Weights of a small GPT-style language model, trained from scratch on English Wikipedia.
Size: 9 layers, 6 heads of 32 (2 for keys and values), MLP 512 SwiGLU, 6.69M parameters.
Architecture: rotary positions, no biases in attention or MLP.
Training: 109M tokens, 13257 steps.
MLP neurons of a small language model. Each row is named by its layer, matrix (down: output weights) and neuron, and shows model dimensions 0-191. Each number is 128 + 24 x the weight over its row's rms, rounded and kept within 0 to 255. Numbers have three digits each. A neuron's up and down rows have the sign that makes its largest values positive.
A block is one neuron, or neurons of one layer that tend to fire together. After each block is what it responds to, as a language model described it from the Wikipedia text at the highest values.

L4.down4:202114153162114114150131139092073105157109122188131092161129122134119142144113114078143119094087108105180111163122117116115186100141121132171116144119130129177149135130135171144139122123140145152141138117134110143155098119138123151168094146125065095162129136126105077134121098161151180087158143121147116136117175117102128121126136145117111148139123128145146130151121113150136121158107129100171068110109122103148138142136142133143182103131093140088110129104138109106103123143131139144125124123119141143112138136154107140097139139111130116130100151142111156112138166089076140095
L4.down93:118135150108157125164122154129113117163134160125150134159131153152196094085148174124128118121139100102129124093167163147096182141127117098091119093160127168130172141136175132113135151127125124130136132107115126148100116112182110152132124129151115143090118123111155120127100113103125100120168172122133093172131128122133100165117059125136090106082129171122139138124102143089136153124136109136143145176105133111105123102151144137145143112131109088128098075143153112153121136169130129108135129150115125094118125119110147135155157190145150129111171139095136138158083131116105138099
L4.down96:062119179112112177186144131179137180123147177139140173111125124106072128103114101095126126154111137110120116128123131129134113141140156085114132133135123135090126112131132115078159126117097123111113099113130109123139170112122133109151143078147118144127121145142148128135132117149159111126163154145151114141145112093125117128103102179152160071140111106133169122111122142131138152085121149167101169136157172146120086119109114115115104136137082111132113116106140116126149089132117077116122091131132135138108155124124135092129137134125160112151109064125151112063162137115161114132
L4.down107:115116131139108140177135139123137133122177165131064128139144145139120092120125116149102146120152135112135113075122119131195109114152131080112137108134097139100109142098134119133149132147167118181104142160130104111146129149112075102142127158152123091121148134138124092143135131109119103113089105138131114142121126106098188112199175165147160098091139089132169134179143139135088120108111149140128122154127080147152154118148141163114098134116123098124143135100088128121121140143164142151151127087150124121147144134132108113113152124138169164133096090121134141135107188111132167121
L4.down109:147111125141081113137111157172129114106138109140079157165099107123161145111120116129132120082135061130110146119112158119157147131124165133118143112158105177151112098117096154109142121160133123128149122101152099119133141085082135082125152109120099154130110124151195093132122121123094135158165144143136138117106115129117112158135116135123163141116138170124150113121120158121122112122099077115096159131116119167125150147113168110106127126139168157106102148152155133172151118168118178090104150119110168146166167127161115139100176122152109138139117155107127151075121079116120128114
L4.down231:109127131122153106144117095128159142121094120129160117129163101149113110145134141118125142137091117137147128154133156094159106104161176151154123108148118156147157106138140124095157106141115090128148166125127179074081128128160115120122127157135188147144171134103128136115148145101129143114134101119082168134129140142095206125151072142087152082139101140129160117084084116133131085153120150112133139143144129099104141119098142163069121120097120145116095118123147097140136137148132117160152094120125137128156135099157145106149111155152142103114129113143169088110165086151124156123
L4.down269:155135161125125116040130153123059125105112122119144148127152134134142146128131133164169121145078086114104096144098143136119124160109154104079134105118087168064135168103144125134129136131090122102139116121149108097100180152126161115119126148134118120143156123114160123095112155137088164125099165124165147137114112136142119117146143110130113091124108106142131120178125162156130153109138145096136160128107133090103130114153091091110125109097102118116138164120100123126128131144124110108130156178132105117113117141100092135164128129120122146103080107166114139126086147144189110121
L4.down284:117110096106069177120104135134106078127125152146121090132119150142152128141110115094153134102130146130105079118151128116150169131128116146157136114118113118154139163121092149163142148148101100093110127130146140117155087114078086078128116138116102142115140177146132116144145106111112157133106126144135135140122095084163175087134150119082140133116116108125152116119135124114109133062144110123139058124136096116109139119109135160140117148143173121109139181154179118190116120098144119121113139136106177111132114124160073135107148114126133148160122096144104090151119143112127104135
L4.down362:112108140151106115120099122135136076123089123143152163154136116093111159104125128136151155131079121077129107146114170127138135122152123120151117136114148146127130122107088175112095087110142112187152124102101085159155125156085129133120169133136127131122104149119097179091073142120124071105131140113145118127137133152099156147127113103100115171099147098114110142123116104083093099129141160159158109137076136140123147143108099116105136129167160115160156125168168122119149115116132142133117158080138168123129108147153147163147107129114122126122111099159126106159063133156132113105
L4.down368:144153148102143113155123131169164123131122133157018155119132119149143133124162140126138116140101124163106093163146099131119125150143146135096134099090122148150137145104133154096122181165138114115130121176155101113132143130161128138140171146099083146090131178141091104097154106117137131155123125094137100136090135183134078138139165116136144137161132125162170158096104131139106129142112144137120166111119072165149114102128122166169141108115154138121107140154159113147142129115134152153137128138138115093133142151131132140127138150112126127164129126076107125146091141174136149147
L4.down425:141093097130123121069100091116135115120140144093191127134144127136161144134112121114123141140109076091148114114164132104179109106171115135133131143103134116111122148098136143145158102107123163127109086104123169139093136115097146205084154140116128153114139122171130138146146099119112128081149097147136150131156135133095122127135159097100095154103144086084138094136099100079111111124105119125153150089103120128101106162125133136157124104100131126208114129150127113161131141118133138137139108130113172124125127146126157120144107089146095114161088116100136093152122145128134157112
L4.down432:153136178113138078155138191172138107111120163165125110063145128131121127150075115132135134137135153142160138136149149156126124153156119119089161135124148128112168127124117132144098107155146121070153107152141162127127081132137164105144112128103102131129158131098090119139158149088106079125130118087112115152099177125130133131128124156110116106119113125121128136113073126118128117130171169067151182147100080123140136061091099063146120127109111150101118128109129141149120136129121142115135151163125180127136123111113118158127145146143150133132129106135145125100134106142142118109
L4.down452:107135109144148124138180158134151149120125100157109081114112131157093166132087160174150101125166119177116140180142121113142164080090103141121126129119141119136107109098167131120116088126082114134125102152133128123115137142151100137116151116127101117124102087115125123103098121079150118117149106095103069134114099152168151128129126142146116128142151150161119147097105128111123119126140106146173146114147119126170135106120082180109118138142064177132140122160099153175109116158148108144135121175110137118120118143151149098162148150155123110113152137116141140081136162174151122134
L4.down493:138116107087120150090150129116127108130107133147189123104122127121125116132148124151133135121107166098112135109195130160124175091128135111074140161081117151156128120140113147133154149074115143090176173083119135140137126140118123135094124094129102125158129135111139176086111113129127114167120100114127125156118156168152131151149093147085142173115147120123166146098098106144137137134124117131157158112107078142126103104117147128096136123135113152105142155152168134088091117167131131135177144117101135155128114129137120138116141138141124147158180102104126103195171142157096142121
L4.down506:096126152146116141103108093132167147178112114124141109138130108157148094090106088138145132111126155115145164179149144143111112161087139118107095111156136122084155164113124144114137099101134098124099113125157102084127124119117116138116120158143121134192137108172186088125158114119118146120105158139148149130144128211158132119130134139089135190146168090095122150126124111130137170165108151093135127167140129097121126159134105149148104109162148152178106121140128129129091121148138128109118138117102174139146133150131119085143106131101156125106131140139118153110087151142131159152
L4.down508:146097131105142130133134109124143133194106097149092113123139126136134142146083090118089135166145116091135152169167100087088103086115078113107119101134100129112142137141143125121137118128126151136147123172133109095143130132124098143148173112143144090158121151099118137180147121130080134060147121101174116104138139155152080173111135118161148138125128113130136131124106136146117124130142121108098113158173159135092138163117078117118095115191095115132116139143161126127146160139147088110111129129159134178100140158125117125167084124137135133125135096102094130117133097146118152158
Adverbs and negators right after an auxiliary or copula (was, is, did, were), e.g. not, also, officially, eventually, largely; also -ly suffixes.

L2.down138:140143133154135136145131124136131119115144146132067109107151094122094127086136114130145189141131137110167136073142109131152113159132105114140115094088125094140127134129117199136110132111097122141123119141162139120113131100155123110148111117137077064148118163175128169086158140104085112148119149138108115120140157143136118112119121097131135111119089114093080103106128140135127146181117106074134119133089155136113112102119122103109096105117119101122128141111133154145094119103145119129122106162147175176144091154127152115100151147128147133140108163109151169112084149118166179157
The word right after a name, possessive or subject noun, usually a modifier, adverb or head noun like debut, further, also or best.

L4.down23:150083166159140150111142106068150132148128163117131146113089082099157116120162121119117129140141131157117129096128116126148039123097146110108134130135086133135121146093136162115139163176161126112161162117090108130130114103135124176160140122159136115109099166131126181138129132132091134164109128124144126153127158123138120165095099162111128106135109109139151117135179128098099131140116146104176132119075116111137125102085176112147099150124115124102127153098100162117121156102091126119142115141121103166129107130106125085112176132109099160114153154118120134105149156101143145105
L4.down44:138115113122141109128152135113143156135139155139074129135129158129107111128113123114095118130158079155136102110132098149121162142102125139130129063105151096124136127117117145106122135149137142120100138141162165127131126131106162149134119091124090125119126103170126137085147099156120132122120134115131125145089174125102089140132148102129112079130144091095135174130118176162173143131140166128135117127125135114134161115146127143165164103133140190100095124174153115097131110107111134113135145155195089177114149102121177184082113116153110165116139103132102143191098125150128125111
L4.down115:154172111126135111112107091128101126107140124130112120086088099146096127082164079151111091154169151120166136122093128115155114090096120108149120093169100144151122087127137132148097123151122139160154132142096106138119117161130138135143115160114124128076131102096151128107078105118118112142114112134182136153106140133090135093074135089119124116218163121127097132114141114137100147181075137150140178121143103128128060112126129149109118135097150116117149155134104120123136120103107164127127126118141111157142142130129130101144132118129107158116107144147113100134171112147103129142
L4.down148:141118102086123126145098094144146125129149162197134123155106074084118148110170165136082092108140123106134117109146122138099148128134137121136149098086153119126124115114132146140132136121110150156145131102091115130160111108101124174118128100127144153143149163172127124107078176101095151113105123122081119137076100129099131152114143189104068154120104105096092138121129153126120158133109109147156117072126137117135113160138109116112116138134174167131173138112083152162163124110149120129132115110122138082143123163164103107121155127115086108158131149122149145134112137106136132127
L4.down198:147157097116085128113135134126117131122113148146129149135108173146109118152135144139098127137157140115119106162103134128158091160114124149113090119117099133111097137144159158131140133115089170114105090076145116156164117126105142137114081129121138176124158129123155155138119111092125118177086127094093081149164124105099129128115053077099118076130100132165103114116127119153122129093118175094163127154143107122153127120095147129148097091168117095153126150122098120130085091156104144118121118111120105161106136117096085082128128137164133108104107101111100145147139133132124162145
L4.down207:121139158150151132130128131147156134120166157116105155152098104132152112099105152130112168118155126140133106122135121141092128114116120169147125102123129155121121086110118140103146119063141147114105110151109140087114131143186096168125136134131079135126164154146105108182135140144137100118112141103110124129136165095110192145153119149155112094117132060135181111104115072161152115082143106109104157158151129127155100096162123138146118178129095141140132147123121142096146104071110125155105126125137169094144140139138170116170094152112151154102113108116117086126130140143119128142
L4.down210:125149157135101122127110146105142100141098151150174110124147114143097176181126153143134108112175151150101112125104146102166134126108123154156088121129056121147185144082134188132102140146132103136131106130131123164119151135107100099134088166112146094139097136101144160123090170133116119125151141129122147144134119144154142171126135134168073141112096159123115111127144125129106133126138164115143120132102171128127137180116113148121125143130145128081100127142119119080137096098093146167129146106162134126124097099104147150136170135115103108123123114165111131107118173072123161104
L4.down212:142098109110106126175104133105104111125105131106134134169151146142127089121108117139118109146113061131104102179118167126167141165112135129109145135126150088116126170118140134120116136108139172129133159133118157190194113121160178101139178145124118139126111109083163116103102132112109137106145107130119142135075109113157088122116122111169100079078095107126150147169121141129106168119100140140103101167137113119129140167100165133181109127135118106128136155125132123126122115129147084124137127146171103148143145116109144125136170127118135122109108068166167137139141107145129142126
L4.down292:142115127138151129101117144142140145172126134137125145118127151123094136163117119111115116099163112158092166090087113134136167117099114100117086145122159110115173155147092178151094100156129134113102128122107139137124131108139078155115129111119126106125096119120142155109106118111120159120136200107110089149105110105185172108138128108164155111081126147135132136102137107111111162073132143108128122130154111169107118112124075165114123140145137082158152108145075089118142094114152132128129135162105157089129136130119104133165133178102121108103116134128132188152134137137097118088
L4.down298:113088104109145158139146122156131134105152136100147119145115162125088148136165094130136155146144128131098130138068144147147120130114153151148128113146098123076134089063136120097119129097120171165095127100151136132122126124098100076114134064126145135141152093120095101112102143120189108142101137101124145132146153137128123180135100119161127180117135159123131128120103150139110160090123147114121152158140142127161131123087123122178134150124116110127106092121107163149151167121177134104142150175112118129143106096136119132128129145085110129130131056106105138153168101134097132142
L4.down307:118128174111152096143133093118093114114111181091096155142143140131129121144150136101136137131171158145141121097131111102131104132118094141113121121109103095138090100109127138064078192156113091172127138131151154155159156171108148160155126142121082107140136159116129122112139150098130123165152118157085083125124118144168145143146073143136136112130161127133139110130130190128118145140127129130118137120155159128161144141120094155109111070162111142173120086141109090109135139113126106156100103116102112140135123134118092121136115126093126092153149145104181125128145162109139163124
L4.down321:140118123104153131109113152132085137167129159159144109079118134169121131149132110138113131137108139076119107101110136136132135127148093140132136071129102094104133133115163111095128113146145102138099107117130164139145125100092114117109071141100172174135097111173128119156100187081129137137127152082133076116124175139120164114125158111124089149122125098106115071163131127131129121090100147111115142132115089174091124135131122180139099090153126136135146146157151135121117126128145126108106154118103130140169117125078147138125133150108144118130121134117154138161053140146154093145
L4.down333:117126100163131103084119135123141115089127113150142107130094110123160112123115146123097108125131132162149138108120106116155145117126116092113157112110112130112122171137136098147167147128173125118113166118119174131141121117125096122111112103101138111138120116127096098149095139085129132133112104147131072155130123122145135123117119159144156093086116112097094152145161126102107108114153149159085129099145119171142114150103138120118085124170117108147137093166118180163092143075094157102075115154129089130150092091086090149124137150102183117095103149126172173156105135099151111128
L4.down390:143109120111123109166128092156130132088111134137052168178169146140121135140104100131075148123075106149128125125139161119121130119136151154138142147130113137185145168139138150099077124157127127131124106128105120111107116132137115124151129122146132114118111149131141128157164107116097121142134143109151117095102139118105156147115113145132131155073123128132105138114133065169101151154115104083144141121158121150141147106128126126155171132135140082089163140121144121106096160133165129123145147147155217168127119077094156128134084119111096132145159141136129141099133103158141088146
L4.down442:184154115130134110110108137097132139112112100120097126115171109162131153129155113137118155142124105114093143133125149118112092115107108111113088112134113114153118168103177121154123165176140132121122145123147138095135125190121143149138146097098131128080174140137107121164150118118105153158118095144151163099098056127096141104136103149130102174154113121137117161119123139104147122131122118129166111160101127078141088194137141172119134121138122126140143141173110163080142200115099120152155111142145137173136122093099134145133134133160137146141141106139117109115142153164128106146
L4.down474:109170111097095132164134159123136120117100089101153134137107141134125170127120135169157109129073055107107113078123154119113164140114106121121094100137137142141120092127155175120173112116144127200129137106121116166149121118123090123092176104124154137096172110126105150162136128110145150170087159160101140125129127108099167140116132128150130138126120134128142128135147136071132148117101115139145163154134148083137113155130147124112145104167121152099130172108100119112165123143103095134091114124135133148091106141139134163139132074104151129145113155172156121165138117131154130120
Mostly the "Website" key in list-style infobox fields before a URL, and "of", "de", "i" linking parts of names (City of Tampa, summer of).

L5.down30:131169149151138133119111134164133112171098137104133163177090113118129109131150164137132108146128156121094122106112151175141102165110174123135141116154128148102150178109143146111119132123059184168167146138119087105140166092105097172119161139129121115164165129086132118101138100119161117155135128164100118130130146145108120164120125129098171162128147135139124144131066145124132110111158143130143117111091124152106141153132085149098111138109103147128113160103136125137150122133167120138195120117140116133107141125117089116151135101131162129136169127136107144150163116156095178156
L5.down134:162104108121114076076108142119124131158098114155209089170141114125132090114135140126140137117125107125136112141137117106171133090133168150120124118129151134144146120128141195117115131072093125158140139153133158146071137147131163136130088129137136107148141113111156093133113128108183126145148132127134138104130154153139129106128113130138097176092115141082120097167076115157094116133161124102137132144087097127105132132085121133155111088131110166126094092118145116138100136131122064153111120151128098098126131149172101149095078141127121148112134157147108135147122128125146106117
L5.down173:140146164129142087166107122131145108079114141135132128129129184134133136147144156131122130151150108151109100123121123117133093187135138063159110129132138123155132123123129152148129140167105124156137137174110092126130146161117156110160202153152097142183119133063154139143143150144152134136116107129147124137131096108152173136158115121138149154079119135147142168087100106129142107162150120104138180127094115099151129117142139102145094157155134144111116158135146136137131110125100103117165126119136132142151185132139148114119178115157130164143139184145107173149117163121165122151
L5.down404:074146122152085129149074136119083134129120173126105140138092099131091116181172174103132095101144156145111092129111163127168121124120139115136120091155107145148153181140143184107127132150118199098143127082149075127079137174124127122157144132135090110102140109105144103100114147158149095137116113126133098130086112117129137115153150141138131151121101137167138109147071136095120138130136089143128127155113109128098140126085143145103110156133122130127107126113133085125107086148106119145170140106120117110150127163154121159111152149161130138142128132124118160113112155133125156144
Modifiers placed right before an adjective, participle or noun, above all "most" in superlatives ("one of the most"), plus "first", "newly", "mostly", "very", "largely".

L2.down107:124098127095120137105110178165153134122156143091040115112109080141143091106120153136156175103143124134154117111130134110143144174120182122114136183129077118128128148137100129119149116140134127151155093138147161143116141135119129112146130127154106102106137157088135116111139148134151147130133117069095152115083084082118122115131125130126133101148122152109152135197133114117177124120109130062156107131123126088128088145130107102112128140125132136127083158141150116125145122112104114099141122166132132145135125168102127113170107124117145104138146088126144136102148139175076148122
Standalone two-digit number tokens (often the first piece of a longer number) in stats, tables, counts and citations, e.g. 65-yard, 23–2, 59,308.

L4.down34:170132161112121159151135141090116111130171140108135190096101122125108135118109130105121130131123139120150107079138104121073076086105131179096134136126126121133165136086107122142158118126110143122126113088139172151154129160104117123110112161136156105109161123160120103150156132128114122109156130077164103133125129113121136113132109117158174130114131150156109141127162108116090154102156118172116134077124121157131116106119117105124118177113133160075160115109124157137132146141123131099143172135112174139129123137138144079138105144081110144092105137133098124108111071058117110140
L4.down45:069127090174116098156115164142123120084121134137100102118114138136108112101132150114141096116134097134102174093130157112154103115137133069146118112161126110136134107108172141121137118096140141132130115157133131114099136108098111091099131150132113152139086102168154086136158129117155139116183116120156143139162086147139187083146119087130097099118111100130111111152132087092128141121153139123105120132158119141159112127102146084165145126129128159090113110120104080112116120140112099143105164107155107146082146127132120191114148133108106110178148171115114154117122096126144115148
L4.down58:114142129108132119141113138133106165076144158107114178140067127118111138124125161112104104120130103134129095124125126101104136129120138106136100106135138152133108102096111123120160121135083135124125126137153160196129161106054127101171154119114154151177132134095165134126130113119148144108151149101113152111132120089125147106123135159116148114169124113122141164122121116170165131133128165114162082132155135105147090128155155108164087092120093118100145146088087090094166145134116096131121123128111142159131158126148138109086121112091068116140113094110134101106077149098123131143
L4.down59:088106130143099114135134129107151118130153107108114106130090103138135099136124155121140132120106166143120133111118124138145108190143137129131154120121109146133180123141124124123125120125125113122109088077141153130117129146139080114132198115165136112125128162084101136141127140148144161088127133123112177085097142095137164153176120107153117104188117115161120130184160134116128116104115127080137185119125111132144078113137117141128090108142119096141142166115136139073113150074105117134174169132139147152150116167112127135125119142095137111162101092139147113167131174161145135169
L4.down64:118125112112148105118147181164145130150126122142196106144154131133141111118160091108092092135109152083142156107123126101102142164129095111150136097108131103167119137118134117125140102105097090114078138137080131153137110056127109118130181109127116122119152166160121095111115157110121173151110136103107112089122134089145104138193157129136095087127102113091137113104112138131140144146168158130121086124133133130123131133163138204151151136129118085119089116143126131120135101138113114137098167137127156142134116098126111126098131147113105109140171147111127126182148134159144141121
L4.down157:110134154102110134151105117100131144153144142137153129094113135059148090107146143107189126118116125176101085142152119136130108132092116150160122110104133143086134118089129137110142122143090113129117090068099113145104145110089130167136132155097136156138132095133126118103133119145130120097137133135139100128102131100097084123093142135083143105164145089112108137127133128143096139169107076109087151114098151152150115118143102128101127100134099139085171165124115079143091164107131108175145120156135121147149113130107153146113129126129101100169158153121123146167148122134132129196
L4.down160:121139160106122102103154124152135154134104128113066091104131123129088107091101123118084130150097161138157128106122108093134102095101146155094122129158091104130119149121132175119123149113120169123125123098116103126101125115131136116173153142114153123111111186127102173124109115140180115121104105104142147128179118105120076109162114101150105124127158114133126085095095122101115143167173138063107099105098111164135121141108079160139099141072136154144117113112109109101125123093093135124148158136132113156117129143109149111112094127135105134151097112127164136103090121151095096134
L4.down176:118115177153129141127158122096171136118121126136084134140091128140134135138120099096150162113152153094201188138124128154088100123132176151117157134115134149085166149122130158155134160104136158123117115118127138078109126152126135090146115114161155144105137146147117134128154138129163139106095086137120126149125123133104101120120096112122108160170140147103133136137116148103129132072148180125098119126087141113128105165075163103107132146132125138162138170114131158124145102067131133082131132138063159086090104128126135137137101119120142091121146096127109115113109123107154097110
L4.down194:142151124144137113132118116143092114118118118163161124130116141162105140100142172126141123100149139130119147118120097113112093118133130139075108113182141171135156132145103113095184109135150129136168102094163103111149094127144129126174119125123122128145097101133145140151172149140109161171181150148106139089155188098141144138169115100085158107145118077130078136144160156125180142137130131117149094113135110115131090163138101105098164120145124125098122123085109160161162103105158139139115079142164122110121080156137121126127134139104115131123119162146126072126123127102135123147
L4.down253:153122178130153078149139104119115118151103146091080117167122110101097115112144135091107107088148143123118128174130166150112183106124109139126109078163126078094119096115126151108147138155102130093101157133140128157108151107141127156159125151142133111162138066127164150110079112115111117123151128121161100133141086123119114149112200109175119151142114117129159137108108121114140118124133142127122129132107161096179103143163163112108151142117113132088090083116111134145123153161119131103167149130138115120127127108102117182108112152155147128140133133134132142132167183126114148133
L4.down288:095157125096119136157151106140140144105148153103106138131104125086126181148132130150113096110123097111109104109134117169142082060095178134141154131079125110169117124113149133078119134104120117103147140133099119067137094108106125139118127130114152133140138144149117132101107151112131066128111150067117117120136093090109143143135102135124150125149133145107111111160116115114165134087117111141124168109145114130162103144117151136124110106126130191136127128061131157139085137124158121123135087166142132165141109178136073104125108142133130136118153162124132114172160133112166116123
L4.down310:103112116131088133128099133101156144116092136123105144140114159162095123136117120166106105145126127155141141123117196116128146144095104148107135098137121121128152108114151108133084128110125144123130103160135117150110111124151109181128103132175129152196125088124141102105140135123143134173112136121093149128152132134105100062061190134115125142152172105134077139094100131119156140115108154104151101140102120138099084158119098144105139133131136111093123131062135104137163140120122155097142120125108157137148107134100107149115112138088097148109071134155120153123161100145106127154
L4.down311:158156129152129126109145098117149172157115163154088115157168140125149105161180137120152148148114114135121139098107093113144124157128118173163174132126123114154074124134113176097152136131159126114132131174101145138121127126114114173137165106121137096158125125146146139120107150108111122127114150154136095116120098159149076145101104088111133119166166171130120107122073110161123149133140161093142146165154166132095132155158107155132147125111157108134101086140132147117154125109061127170111160137168122110162109126135105128102092131101136122088141116141122107140100155126110083145
L4.down314:134138093151114107134136133102109142187136113149142107148141084130131141136105114121116114087145110141139124074145131139122131085125102151143163148128154110157126137167139146136081117149171121104118134111146075121121150137131120130119127108105108094133131148131139133130133086128102150085110098166107131116124127150138147125147145130140125199122088112176122157151107100141131117114120151121112062179110121109123114141091169111082168145204118121117146109153146101118129132134169128121113124095114146067166104146149139120125154127094127116164167113112079116111115154082164130155
L4.down458:115177107115105136179174111166104161176133126127144128196124141143095130098134102125144129119084103156153116086125127162153134081139175131108155139116113114120149180142081181125118097121151146149125153110163119104138096146151133165099147128111112157085108135112106128125099093129138085115141133167150173119137135102146113115128133142120108150142196127138113131163143110165129122138181098130131157152129123144137153135138130163109145119152113121155092140129107101103095124116078132130136160148135163122123126135110111107110128114103153193139109127102122143158128125102115086130
L4.down478:110140164112113113147128155155135134156136144095080123119132141145111110129130108091148088146141170144162086087145133145122098175139150071125113128133121132104113114125138139109084124166150139163113113148123125163083160150113136137132131180155110090142136117134185115137167151143141115149128070084141112128118118078119155117129148117178137155158137090129145130163067104125109168128164099144101111124121133135149062130117135105122078113151117136106122114132128057092114125134143150132163142127114134111113144126127187124137117131149104120128148136119134093130132150169102094125
First token of a number giving a quantity or measurement, e.g. "eight" miles, "14"5 lb, or after "Weight:"; sometimes the ":" or "of" just before it.

L5.down43:142134130136152091148132112115114109157139127142069121086146108188117123148139143148098114175165100158119132116135158098109153150134142158122142094129133074105098123109104139138146139144095111131115091150143082134127132123098102160110122090117091165107102143096129139145150088125142116126120127110145138154188098135099182122121158114141135088114127142115091113148131068151136128139130139087086127131108107114105163124147126115112137122105139049098110118146085151158165151099151174124129139120134124184104145124123139160151117163120130097147139136121148154140096118085147129142
L5.down234:091130108127142147145155126095145120093107155140070120165118102135120108111129160133162152121132130135129131136149144144126120049076160136160146118115100104117132135075101126097086163117111164147144145107067151132125099119156154108149163124106140120086108156174138176105134143157136152153097145114157090165102083123101178126132124119132129137094136110124150111140116127152121133136156117123115164122133134122113122152168151097124118126125134127194140099155182152144119138130088102152155151130107124154105145087139124148111094129107142129087114118145166144181134122121138145108
L5.down313:133136125130118121082105163124111109169137098107123096091128118123118165107120122118125107155101118139132108125140140082132148102120081118120135099150084119167126131152126116148083127146145148138114115113110145120146128112121103089116126104150095111132104087165146139132149137119153119091098154139145123139090079056106178146175144122123135161149145131140141123146076146134097147129155113105128136091121112151120119159113152134087117165123126119127146084103129158175116137101144174112085135107149159137103091091174142161200130105165113121137135130163074110107147100134120110147
L5.down456:116096122130176128141102113115186149109121110104000134092113134140114128125132107134117153163123146126125126130142162125097117107118101135141136118132131106145116135172138119129092116174122108166146127149100147131121097128129125126161087120124119110132134109106124098147079131152145117141132134122126120128128076125127203131155135168161132103107108061158125136122111106156155128114132120103126156124163136119109178138124124150173184125103151104116145135139143141155129086123139127150146159148168138174112135114128113124149112128130076151129139117113128138106143106151146159106
Paragraph breaks after a sentence-final period, and the final "Website" field at the end of infobox lists (Website: www...); also section headings and table ends.